Weights of a small transformer language model: 6 heads of 64, 7828 steps.
MLP neurons of a small language model. Each row is named by its layer, matrix (up: input weights) and neuron, and shows model dimensions 240-335. Each number is 500 + 50 x the weight over its row's rms, rounded and kept within 0 to 999. Numbers have three digits each.
After each neuron's rows, "fires in" lists the words (lower case) most often at its 100 highest values on Wikipedia text that the model never trained on.

L7.up420:515416511491517525449579439516458543413450512453481441624512558518545589528468529470484445514518557517551479484571464502521563518522470406545482485506346498461519532469543450523565465515433512574543492528481563489534531498475445528501501449505553465507463558509435461496451612420499496515
fires in: "the", "titled"

L5.up39:493533466613431481531529494462425426488554469540530502554467445509531509585515446445522450495576464523423536502532589542408542529451587492468538495622566566512452522442542537486509553467492512474598471482445507514535565505659465454449549515430416420528500410505465443446436561479474495467
fires in: "first", "only", "a", "further", "mainly"

L2.up855:466546515487559483449444417474553522506473439476473420507477498423581478483526480430530519515490515458487460478550454405565409459476521606506525427461503447485536539436458525524528517521565471507475498551394416528482456489455521501451564506429504588473552503493543481411413491524458438581
fires in: "and", "its", "our", "or", "et", "lyrics"

L10.up318:547466511455440464595606510538436555518458461563445477530477461466527450509416508460458609452417500452571549454539536541452510537511549491539443610579535499502525505523517565394399529566531488538483519515554510526584519609461404440486551525662497491515462529535551466479444513473502544513
fires in: "to", "of", "by", "began", "while", "from"

L2.up859:503402441467413477523492575463453507502444465521565578551388424438463550490524506496519447523492463469513502396497459478465446539582452482496538389534481526556490592501522459571365531584499552520539582473461505569504506503483464550463463452491428396546586427443516479545504502521507493499
fires in: "to", "would", "help", "also", "which"

L2.up825:536469465462468671465495421529542472491465503487481485514472566609524521554423536532455439487509527583486381427477488490503470561607474423549525514549417511476490434429490530554489550463560475611547468456461495516484600363493471481556508487447581597417556560493478540432519456610465461553
fires in: "from", "in", "of", "a", "since", "on"

L2.up466:365523479478482490446497503531550586477527553473526519500512389396504650568491477513548557426458532424483513552523501558502540539546424557545520507545513541610496477451511536445491533452487462538467453482455446558505489506459548514497575593429517472493532424511429491437587448503507414512
fires in: "as", "the", "no", "a", "became", "named"

L2.up398:509500572492544454556573527599428498423510414472529544488527447461422483455558523504536488467459463481520487496463498518591401528463500553533493545589481511481477471458541510422431527429596632566455524554506606480477550574435456487513423493498509468509598412492502505475484591434451457427
fires in: "and", "to", "source", "opening", "capable", "starting"

L2.up838:466494419524570544465523536519498551499451517560471485560544490455486516553481515455494475549470618533427452617456536420413525471421559497561539532669474559498484550508513502567498491481489448476487495565494435409441472425563498494605535431550375468539540411438491441439559563471503522414
fires in: "two", "of", "have", "three", "both", "also"

L2.up351:528598489437447617443440541500517423493521390391487425553518535514537435508541522533414527435511472553429420514395475530450544470577500613535476540450504528556425467434493505479607436484563659388509558493493441427456483605439506427551535456453451498484500530548460500498563560493497479520
fires in: "the", "aus", "won", "s", "world", "usa"

L7.up126:477568471382483477345521501561499519479466557459471426551495470500629476525441496497542444469561554512546407501561522551479457486511574534515429450517497484493502455482496441470508505496537569459538513574480566510462460532507524566466555509419463393553557437443466452494533551565477536452
fires in: "the", "a", "following", "this", "by"

L7.up398:599539517444405478503431421547523636531469512643556475580464592498614472410494467435485507468571556468462569581500495478462534429457432439543537393524598561516548470462412515472540508497464459527553538492486475433457500479450448481504486565449408504503453551433450473458497446516490468475
fires in: "county", "town", "city", "district", "state", "south"

L2.up90:551549459518527393542495518449592578520407454478428483577503505520555482511495502465537581476415512515474526448477499525569546466441466477529509558528499533532416452538546433526393550591501408523539568510511377539508521516541539475464542520494534425506467433518476512519487447592455387548
fires in: "have", "has", "it", "been"

L2.up697:484418522467537518496498521469417463441541553642485504533503480556515510572477589472521566422577474532532439471488530431504487500501513473434563427517475497502487492476573460548436530431509453494374559569530554511479467490521514465517492529531478514519590451539423488535504526423387440584
fires in: "the"

L10.up693:471459535454564569380444530481504486521617483496522512490496557570581529398456467563523505484454510469520523462576494431548453568467492487459502420398498596413499547554456439456528556529526527513462583393482505469488471377498560422471521588397499512595372532521504532471518517525551567631
fires in: "the", "every"

L2.up537:533530480433507532382479518504553510389548521533514474514476482426526447537537446487477465558495470497474456452489569495532593527487499551442427423556507500448478454452452498610543419514540512643495532534382479420537517567502490457419464463516488506534558512502388486470344513549468431504
fires in: "the", "whose", "its"

L2.up1:534452514503464491411559502584424500519477553498543503521469440499499513464477504397489434409452564518391498505555488452504506451562575551501564512489464423457526502448480463540498444422547496382407570407536545483501464540495448449534478500455546498528548574517487497535489467483428459465
fires in: "the"

L9.up959:515537462356486504522537480510440512501507565536513546585580507487389499493506417495416502570520482539571549522534438533530514411495487514548481422570530506509429473464474568521490452545512524556457512426577511560515523505465479487461523541507557429565480459521492445480538495517569433493
fires in: "be", "beat"

L9.up542:488442568531512455475505529519500509470466491467528503576349468474433545397570484501566423529521464549531511427432456473470455474499469510441490519495514492497515465565532516531493445521479496516458501483514563429540592514529515605509527536463543520553520532432501485580569451499533441633
fires in: "the", "his", "bringing", "brought"

L9.up395:464576419455566408500539494546545478409500509498566409550606516553506451483489506488563502483525507450490442533421569586456503403584481436529445512459593582537479524520447485401460531578518512579440475512425530511575435588475599470510503500480501408550459500541524565561441526381573513481
fires in: "he", "she", "it"

L9.up813:434549438468426490468603548556478523502429586514465492574511417472531468487482483590582517531524432503509501529451486463511424544548465490428481557442463580514464486547469526449403544585546535548508508458377613507481474483526497530438534521398463570532531505543568482452458373561537557561
fires in: "a"

L7.up200:475496520489436488512539619606522567564401487461533484577586516424495546464477540463382456511551462546459487426495501473501429501440523506503444505473508500470497439495544503534479522451501498434509556504489508541462561440543516520512610598507412510474564428557416500485499582455496504474
fires in: "was", "be", "self", "an", "then", "years"

L9.up1072:520536646530437507503508492568467425595551500521470484534549417490463553563482482494443514592462571470431411476557568539512523555473557501484495450573516504581544423484522546458467484493511471524476482574475579556576517553522511549421508436598482367556456434561416504561580409484516493479
fires in: "a"

L7.up521:381481482489485514565491488554508430475502515550506494496554509525492431498531523482573472494491583487550545540452443601450452469491408485493529485535543515423477456495461519568418559539574484566471533512549516511469575523425427516491462462518457525440478570492549393472522574429539462471
fires in: "to", "would", "closed"

L9.up443:432476469499503529489550574510519542373513530521499585474527551543504428507413459541522520547574511502484582531467425380473464524469520531577524462397488490503558521518579525543528421481509545422435521453584513508450476572519569486490504473546513538491479626508540454484567528475481469508
fires in: "the", "one"

L9.up952:605516520395428461525514523505466519513635492560414523544490538464472446476482423517511511534545505508518486462496403540524500477556465432532515452560544503595541438458492548547553399430614430407501488562461529450471469484553607545448579490435545460567450577522541439493534576401542494483
fires in: "the", "a", "und"

L2.up698:514388490460458557480535500516432504445578459467535451405536516530421438497477520475438590507507493484553628410512450519501509486545525507512482491564479516507445505389510495419565455533525589513519526504502479585540454426507394526461496554411455543424469478511448551465478433591520553474
fires in: "the", "a", "in", "quarter"

L2.up578:541485379502479500455474363437391462593465454622519533586450508494486474476454475522462515548444561487537542429523486440496472442445559465396505535545545528550452409435480519422476492426460506575562521496433511516495556486365531611514537475503551449467474577508542448541472421452476439450
fires in: "of"

L2.up430:497653488526579528470535420529439595518458555453497472532560485531521491488454454448430507502514474528474534495462536530519505325538532466482526459588545515496459494543459537554482471496577507478614434526508463528453474392527473522436566561534398465392492358547490468488486549462443442490
fires in: "been", "was", "be", "donnelly", "beat", "also"

L2.up120:448591413513452492569436523427468462414447562486507454479544504479449447454552508556443550399521497543525460495556552388486543464581460524577501530522468532488480521541546452494612521510574477567437492491549504562474528456451512558556443506553501558493580473505532500461483417478571482502
fires in: "is", "was", "be"

L9.up462:478508548437456538536511507554486483502383513441429437525438544431530539542548514470509535532509509459539481501447470528461557512536506418439541430513507494479426535437399545516410491602435593509490615474535519524581452444455529476481438591588524479538486530533578513445571506413512484516
fires in: "to", "should", "could", "also"

L2.up608:495461514439429533529423525563473504507465565529512587544475484532470466554455469506500571466484605546514450511452571581492555604485447474509448456509435529449433516494429529428594502505456537539488465488426505538554480498493545454500606468421514491466462501479526483416427527590452491527
fires in: "after", "of", "during", "to", "at", "und"

L10.up1135:444469522533522468458551497512455469460497526490508579578567517495521527431421464477610491518457559559471511587401552496446593525546401454534415473450503504466562432558474520464409511518526604418503528532427573508499454482617533472498493524526422496469488531565510535515519595532555442484
fires in: "he", "it", "she"

L10.up987:502475442439521412500522554604452517509491498524500449617550618520520461453477397501491394502497464472503472536432416641459542474503530505531509466439412564447532484645558460440582569479553533506508555456557565536553549488554508478484482492599477477592612514530422522508478603500458503453
fires in: "the", "and", "called", "a", "that", "one"

L5.up738:506547493525522449523493466529595489516424636494474427503449539568456458516447522594456460563518591523501484538520497484426523580546524568496464449454443602438522451563569515500460509458551482480478419537447498593465494490581461398502533503518426519523518538474445514489444611554424398526
fires in: "had", "000", "having", "given", "well", "most"

L2.up1094:529527486498433515418527492509551464517486439487508495532542574493500497457482483557471452579497494491500478477482531476499460518439473523552522531591432549556454457446486377507595527572475480406453491509486500537548443395656527457487424354582414510569397463597529607494446503457393443487
fires in: "has", "had", "have"

L4.up854:444470424531507495463535459450506509429480577480524424579493485527467430460568586503507495441524482561404526393476479588500553511479463470488496486464485527440458502499491478476559467522500510513435499558575456423496479443505494540526544568501512461485543518438555492504494480466422545467
fires in: "would", "was", "get", "copenhagen"

L7.up258:544401521516475518432511504588449566369590490527514547479488526477570508424467545467503459533507526507419486449465498490512460574502542502498504518423508363545440513449392551478484474492525583521463494507536500590525441529548427593448576472481500540520504473614450496498544489396462491468
fires in: "the"

L2.up773:529538512467476548475467447471441598387492444458461481497517531450509491517491538613560599476490475487516656472638538574532606472484574529520462466476529488456606565584404402511467498481528368468506446520490486506522480589468476550453501490470519537516416467487527519502388431507484475607
fires in: "a", "one", "quarter"

L9.up564:469495571530474467555470484454489408397539547483526595504524541536424570492490541494500419564543445479402487474521497474525486494439575542401470517483548481580488516493471489394416574486639578569498405512504497523562582423490635507511498533542496539493592488496572501530530457416474458575
fires in: "the", "a", "s", "as"

L9.up46:539473472457467521439536537493535532465530486506459411588543445541444483570562468466462461558554574546501612558470552515489554455474507505451485434501531483555467441558572442533473467485469463511503513425524548521543534567572518499427608470494538523528566617455357525491432543502571440494
fires in: "a", "the", "their", "his", "s", "its"

L2.up116:512501535486540544525447524521486556504467580546506530544459478523533500556532543329444531523492582574424395425513501595619452430500423472461573526490472531491544528540462577575485482507503414479471480500563566533476477496466492529547623492562550529473417478477561510556503433456474469410
fires in: "be", "was", "aculeola", "gynecology", "get", "while"

L10.up375:580525502480544484410512496520620528497496530537471458469498505490553457511499471494524494558498522579482488444484501406463544487532436521463450481393367527557445418510456553459521489432530517521570516490452528491562427435523620419516478447565514569494534534546495526582597508545598448474
fires in: "to", "the"

L10.up1098:573445468505549588467469529461417483535534485411458420490510443534429456582449517561523484537496450520499468533506528496501540513487529529544510489503462372470507484569474478449508457494421522556540525519538621510539449550484533525449504458512537551545548584470401502533443468486500489489
fires in: "the", "a"

L7.up455:597535432609562470430427535480514428490518437567558554446412541457463542530467528623486523567503506595515556425535465598498568483570523561542512488423405548414542578530478494489466495506553504456496445495515532465485451465501480522493457399566437439570426546482567397468535517484498542554
fires in: "a", "fort"

L2.up208:610514497504475569494495468425536522564506462494417522510552565506529339508524536614552547432389508493459490496403467504477545409442549549467436542430446521430627575475475515563513499551529612458433566538500535395501560458469529534468501604534517514355591520506474493528449444365543488429
fires in: "he", "him", "it", "titled"

L5.up624:564524514420509480528463522449463513518554485433449546467542440430522621434476472552565522548547536537493528479504549414435406531476473463454538523482513501428453545458484473502544494380427552482394469464526438490548485442543432494446457606561467485425498508448572468504504472466558517418
fires in: "a", "investment"

L4.up268:519488509393527491530498517503487562451526483505392420455504584451456470460598531522507504428422503454376551546474499487452525425446485517543583558481454497524486446563501477517530519543584497460482527544494435455466555432527511530529470471515522596583499500359513417598482483457488459514
fires in: "he", "she"

L2.up1063:543549572528499423453428536452494511443466470497607528533510518466343551467508466404435451525532525497487548532489478561458489505478521407494541494477371492500506556428447515405522477457517537518509531516480584501454435469537483515519551564447513527544579479427595475519476517429375487499
fires in: "to", "back", "outside", "off", "might"

L9.up238:481598526526470513510548570539477455497421498600496447473448457523413489539586511586519636558550427498569448554442433472444384388548493506532444483458545529464395481515402579492539518484481521484540483458470550564508425547488600468549514585587479474517532611520521529489517472460479474484
fires in: "and", "southern", "pennsylvania"

L2.up744:434535515470506589466471477399514510540443495420465450504624540545465483527548384518483514566506455544458397507583546531504493551584449480515433566441605582534540533510428481403628488446531443523472517439502502441493509529457469399458473503494576587595521549473496540455537514546554436545
fires in: "of", "in", "promoted", "from", "maternal", "international"

L2.up480:596559521481521441469493513470467540486573474497521547489580574485560434536501544515564523402470464462374454566484537580516441528571558353588431487480479492481541489522531574393516564432534517498516477460459440514525399559592444501578504536470621452478476461533606547489483546392467474471
fires in: "end", "8", "release", "history", "ending", "1898"

L10.up103:362511496456500432495490520453439481491407522507476519554537515495484471500530420553496504535512539466513437516473482498550548435500467570481497526472521492450511450540453487459545524548532543562540499498557453425464581470469494465464452543482481531444494612474432442519625508394514548574
fires in: "most", "more", "one", "and", "two"

L7.up540:407508524506474563484443482417574457538487495486424529509542504454544487436448365517545556558543583440540446461561575465478538465482534520417468473517514517522369454519431462508553508491488483436511439449473549498501587495493557510529490537627467631510551445490512637526582471507558636618
fires in: "s", "for", "of", "this", "in", "an"

L7.up577:422487508540561421494480464492451584522401459513515519472469427439564503464446551559505489585563468571469566493471542512458482538486469549524512389478512454525591490512519415461561521457468530522450619489480513526429552542524495455492478444532498436454487543535484457512592508460572512576
fires in: "the", "to", "only"

L2.up1013:539487514550495444516473421414492456476438596583549513564514425429543484574544538513567527531492493575452515498413483498588503517497543461481542480512406523593536524528521469537542562546509517466509507522502500580415538528451531498542481543499482593412412518447501460467501448515533478494
fires in: "while", "early", "than"

L10.up360:457468524496456548491445494393501450546513521361430537540479428501494480552518482421522513565536477571549395550532600575527531522539455550472512476481526520510442541490499485524525597513485470496427498508448521481467433432503504446480446469533572555512453522539373467461522517458471500459
fires in: "a"

L2.up179:502520491404568554519492414571465493415526425501476439514518498558444556532547507563551468465516559488483392507448485494554516474437595484474494489535610483453534482511521507542539514459541446460471440481587424474444574417584486484530475511557535517556557467535483498588469476466482504520
fires in: "of", "he", "were", "they", "have", "all"

L9.up844:574469577487460424494510447533542490471532528537417469503400498499466507477445498522586499519528574531447509449469393498530480595620421508521394408488573445495518493577468480483525497525495482467480608490496468481395469485471624508419518482485471443506607548608543514468539443543504511590
fires in: "to", "would", "during", "should", "will", "art"

L10.up371:471545487503456511593525451533550488598410524515470541620504454552528499578475483449592490507570515434458476614402493534506530478433381490435437465506507479537452393503549449562472469440512523473478513595540504548457597566495565490504469472453515487522402565540586559593458536488593489454
fires in: "he", "she", "and", "who", "it", "that"

L9.up134:542448468551482527583553517522533501474580540510522516608459468454404468429380567463494411548409562446474520496476473596516546535469505514466501501513496427441494581457525525571382457436468517496440467593487474431602680488481528452500501415607510513514528504543442525498481498558401367485
fires in: "a", "other", "its", "the"

L7.up1118:578514536422553530528522562488453567485428534513579363521485465560541427475578543541458450424585529458557530496527532484474484574554479502434473454496503507492566518515467492456416487437574496551483481499432508482494522470461546396582525416588528496535589462498506505455487441428496516498
fires in: "of"

L9.up43:453506574383552488493431570556414520499522454448459493533480533477589494468421397414509619535541561525511539510601464521452472544521471517477536482453532493475450426493421477517551448455530517478469485480528464524467544482511564469596480545560451482461437523462477548495534488423520467560
fires in: "to", "also"

L9.up148:477549451490510565488519539501465461502416535577519444565493549621535526458524481523510570456500567468519605545516538472544499552460419498517502568495508535545463494462503534567500549487456527527544519505435479522527552582478477555456485555454467469425392481499428574531455619449473539448
fires in: "an", "to", "animals", "twelve"

L10.up132:509512504527504443561506484476502432454489556534452563502470499595611526503518504557431490568508463475469519437574529486550446559463520485525514547511477493532470464483502554578509522544448471491599533485439468434481583537471398491514394520508479496531522485527462564445553498529467462512
fires in: "in", "a"

L2.up1147:444528467551483571500538484531420525558562509467474481524433449565485489545504413514443455584553553490500519452497501548509546582474549510521502410445614557540377467540543519524380516568488494441600493462524496501522483478497578524496466529583507531498492483427440512479516404484439462527
fires in: "a", "one", "sold", "each", "percentage", "percent"

L4.up496:451548528510450536498507421524496528419497484605516526552606446505550518464449486531426504599484464650560474422496432569498487475504481484488472474473492565423487478560483576463488570575566476526502522545502515483561467468508555517524443530484491556568534531495530481535498442579562454592
fires in: "album", "band", "artists", "song", "label"

L2.up510:451432567518517442499580569492473479448515474482427504438501546597473474515546547459422386565450481496512450426462493488530448558436490543476520461529471545492449485517599466532579481407525540454503456506516412502467512462560545494577476400471510538531526511422472456639497464477574473442
fires in: "of", "around", "large", "create", "like"

L10.up583:436523438580508427460599558479512504468442482496516476526483515523480458506450538495574523461508490460468463364578477403604556447565490526497545571430481525579505433588522469509510450485493549535386587498523509433461401524533466484368541509528537450573407553520525495461574433512460444558
fires in: "the", "at", "in", "so", "very", "a"

L10.up883:469535486459525598514547490502504494575438510508444537595518466423498497604520515473415535510554556555446548488472552429467528511457453490434562409452428518493454396533497421437531506651472484528442478596414526561542506533509515536478508584561503428507482597489416472525510644484581529568
fires in: "the"

L2.up565:469503422398517371500463468505557543419449630485516554601578515521508473549563548436535537506460503460525464458522498485466514493495536505473557500494548562406528488476482449385491388466489482538490552403395599533478498416505563513454514535503519561436515490461528497463465589573481484499
fires in: "not", "t", "no", "noted", "mathbf", "machine"

L2.up412:444481577480545654428535481534557499508478483581403405466519521568543553399483530498473512471468502465487421510507528544476565577477455489605541446490520492461500538494519520527557512428565535509549500546426455521534438482460563521379434490450504430481504414390499543497536452489628504487
fires in: "in", "across", "running", "over", "the", "san"

L4.up67:535490566555442544465555535500547506519497449488499534389476568492563453526531482612497468450487559417499333464549527436549540550514490427558419509541539554508480522579346611579509503479599576501516561436507471554422488507524621553502447558535520456530446475553595460536509457521480470450
fires in: "and", "show", "with", "a"

L7.up31:432533397483532512419556453444427467546454530484544583596563454510510472586562533507478483516544423552506505569590573519499496608528559420543495514530537439503478467574447480510477456429428590611539513531457510475565566470665524542542488594385472517514429469495457458407483420513551466468
fires in: "a"

L2.up273:521447513518513532418504555444482387539523498471546420508491508564437436511450527504516525361476514463510608500388484451499510475421470521554419551521458513479603452514491508462620563475502552452460496505537548571414445607460489562510544427454509565471504447479507444450576531483477456571
fires in: "5", "9", "6", "3", "footage", "7"

L10.up1124:579536545460520451538551500479477584533494539570568424472518568579456502493529539553498557524473481437563431388482503557574489512484522497521468549501474482457452535482504532444592529420584534544442489547549505504537406454511505469483508529429528561501456481518464544523505497582416501454
fires in: "was", "to", "would"

L10.up922:542451431519506494485503573508501477471546509497458446461466545452523448515558462445423375451527464430401520468530502495526599561482526466468520525468560558422513585589399499542425533498444542429508487500456469486450479519438485489471464452574425534473544443526438421440560425586473425373
fires in: "a"

L7.up554:532487486476431536374503476600556492438537437472474510484434454450454474491532480441601404585522505506449475515449423455480466586434557552458507489476555418498482454546495484457507537499539441506467509407557535631493560495508564510415555439490521582492483462558517462543571399546522521532
fires in: "the", "a", "their", "s"

L2.up347:456443479413445537547499567538527611563509568501575535537543541525548463499488473522410550567461590554384557506558380417510494529434473421531552422525472518451508508483479493493544422537502479413572554536461530544477515405507468529516311503497568521541606443468514565507546459511521442496
fires in: "not", "them", "noted", "if", "good"

L10.up373:481485540511589436479485525439484464518486486447517437499515487516519562538528476596459533523429380526582447536476527489560453552527530519472506488526439461524484569556439440500531578585507541557524506445450578501587467476471492523506515518517425434501486485505433438393516402495479530378
fires in: "a"

L7.up438:399447525632477452561446530491437445478469507458440495531464431533423547495450510475476460599522486562471437573446532482558558585524457440382636505494402486504542566636464442608437506541503505476528456523463455537458460540522441539464453510500499472562456559550525456467468434437512477432
fires in: "a"

L7.up595:624409521487482524451502454554515462494473537517516548473497528517592489485401520469426567560491555445531434499504388435507443469513513549497460440389520525505488468525514444455573430502523496529423503515386489481536518534517548555414554350509474500586534524543489499500465455579439565523
fires in: "the", "following"

L7.up14:562532536486486429533569532479455489414550497417506550485516611572513500490571598618559548469458358404520540504486519474455464586533495444510483582576540426482507461625449529482550462450469526457439511563549525357437500501494447553420468497441513495527549473493591479489484464528472511514
fires in: "7", "6", "4", "8", "5", "15"

L2.up1136:490615468534522521498508532552444484484515476508408485466520542616459455532449556483524393585499445486531517491571526491465480477495540423494512519659470580531429475566508401554521510537511545482555477430525435360544484540449542447448512442416460487534552537547505520479393545462465444516
fires in: "in", "other", "northern"

L9.up293:433456520445497432534440511466485468465542490461503452509487559506434515484448474436417450593433476485518441609425544561512564467516503533484573490495522541477463523478574519493525529467487454570502505472452462499476449448476629528430529494523470511511492542445418506540592488568510542503
fires in: "the", "their", "an", "el"

L2.up1010:564492497533431537478597392436560559469524481464570486504497443448485524561486541546532482501462480529555475519587510497458537510557491482482486635470514535438414552485469470542507544482518484530505552524469568440496520454546532396461450437496543496522470470502535533461454555410555477511
fires in: "as", "became", "titled", "to", "appointed", "elected"

L5.up126:583495538377502488605443506509457481451529461521439581624505466500504470555545410493426472565480540510409555527529499503478549543489588458501517426479543492526543504520444527523466527492472527561412508515510490583527479464454529421449446535569492610478576465514482513444492464482439405499
fires in: "a", "some"

L7.up270:450530440495520544470535544519540445498427494423540529487509485490570499580485437509494503582563474509482465452584483431574608524570531567506401488399520484490575458571439415525596461577490541409447496520419489472465484534546520440400489546486431540511503570448560468516489392518452444549
fires in: "a", "his", "my", "s", "her"

L10.up1126:574434516510512495456572557432540493398480511498537430526581526519492522447452457505514536536527530491415455486467471554520395423349465485520512554487444511444404541525457644450508426526471499423536539499475506461512559477544451541461598540510501577576582467497477476510508378443489532467
fires in: "it", "that", "he", "would", "the"

L4.up675:508503560432468512456471555536416476566492510470471557603568502505455550518566417490521590567517455496447485535568573533559513585533428462382418541502426491548430482547443476428573498513516575603550496505364445465474529488514560514536516625449556499490556494528513542461549489417532477524
fires in: "a", "the", "marriage", "of"

L2.up868:451435491489463501396503533530545574514473610603588463552426442487387524472488472467467460527447478573490502484616519482548561535451504480528538449543470554528408414578456464564526472581579398532491500466419427556412485547458552467468479526449491579432544507552421482485483423587520536557
fires in: "s", "of", "professor", "fame", "the"

L7.up1092:517618526440537425565479446472456456554488537492465553516502480506477532524496473493442468569619508522467535508504532535427486496538499462533541554514560468532488439522464464466586529499530442550554462489447556390498457538482462463487441561527561464536534412435463537473501441489558496497
fires in: "in"

L10.up202:537509461525521445499516436443417474495521476507448427476505419526489418564492480472541493507489436629511607477469561574514461513530507528519424539440422585457502547571462541477406450565550522546510473618555439500431437512448539527479530515534445457518508501557511531494557532433454475561
fires in: "a"

L2.up693:517479456509530503468465409456402439487446561539554449621525534531563493503441526470450489428497617403494498433511514460461439488512464559526376449463467448509545544526456550502507431515461543541481501441513521553527544439469576455555461547517478500557513460402504536547480430520462563548
fires in: "would", "may", "not", "to", "can", "mayor"

L9.up104:570547473427504549500533495513513538472504460561456564459449579501604553442465605637454484422575407441482491426612524560552415447429464468453428431534564504474464518503466563578453523503455513451422596526438460551483440536515448593425530581483418546472500565431529490500524426585449555452
fires in: "a"

L4.up947:580627463546462520419478460482592507477479495519527418502488555416489562474513505506485442529485443520503434517551481427476510543485535547512607492552500479495451526493502476426486498471472549528554474458534489499628581546531541552468543529467453545605596575509497499370473495382515418496
fires in: "the"

L2.up131:514503460558466444608457514513567457534462507471402584454458456533416612536535482565438431498539561442537514380465426443463424495531460503495479540443544533455487498471495526436516501501548496518525589460521582580505529434515490527465498599575549511565621493434529511589602517474468493463
fires in: "to", "would", "will", "could", "should"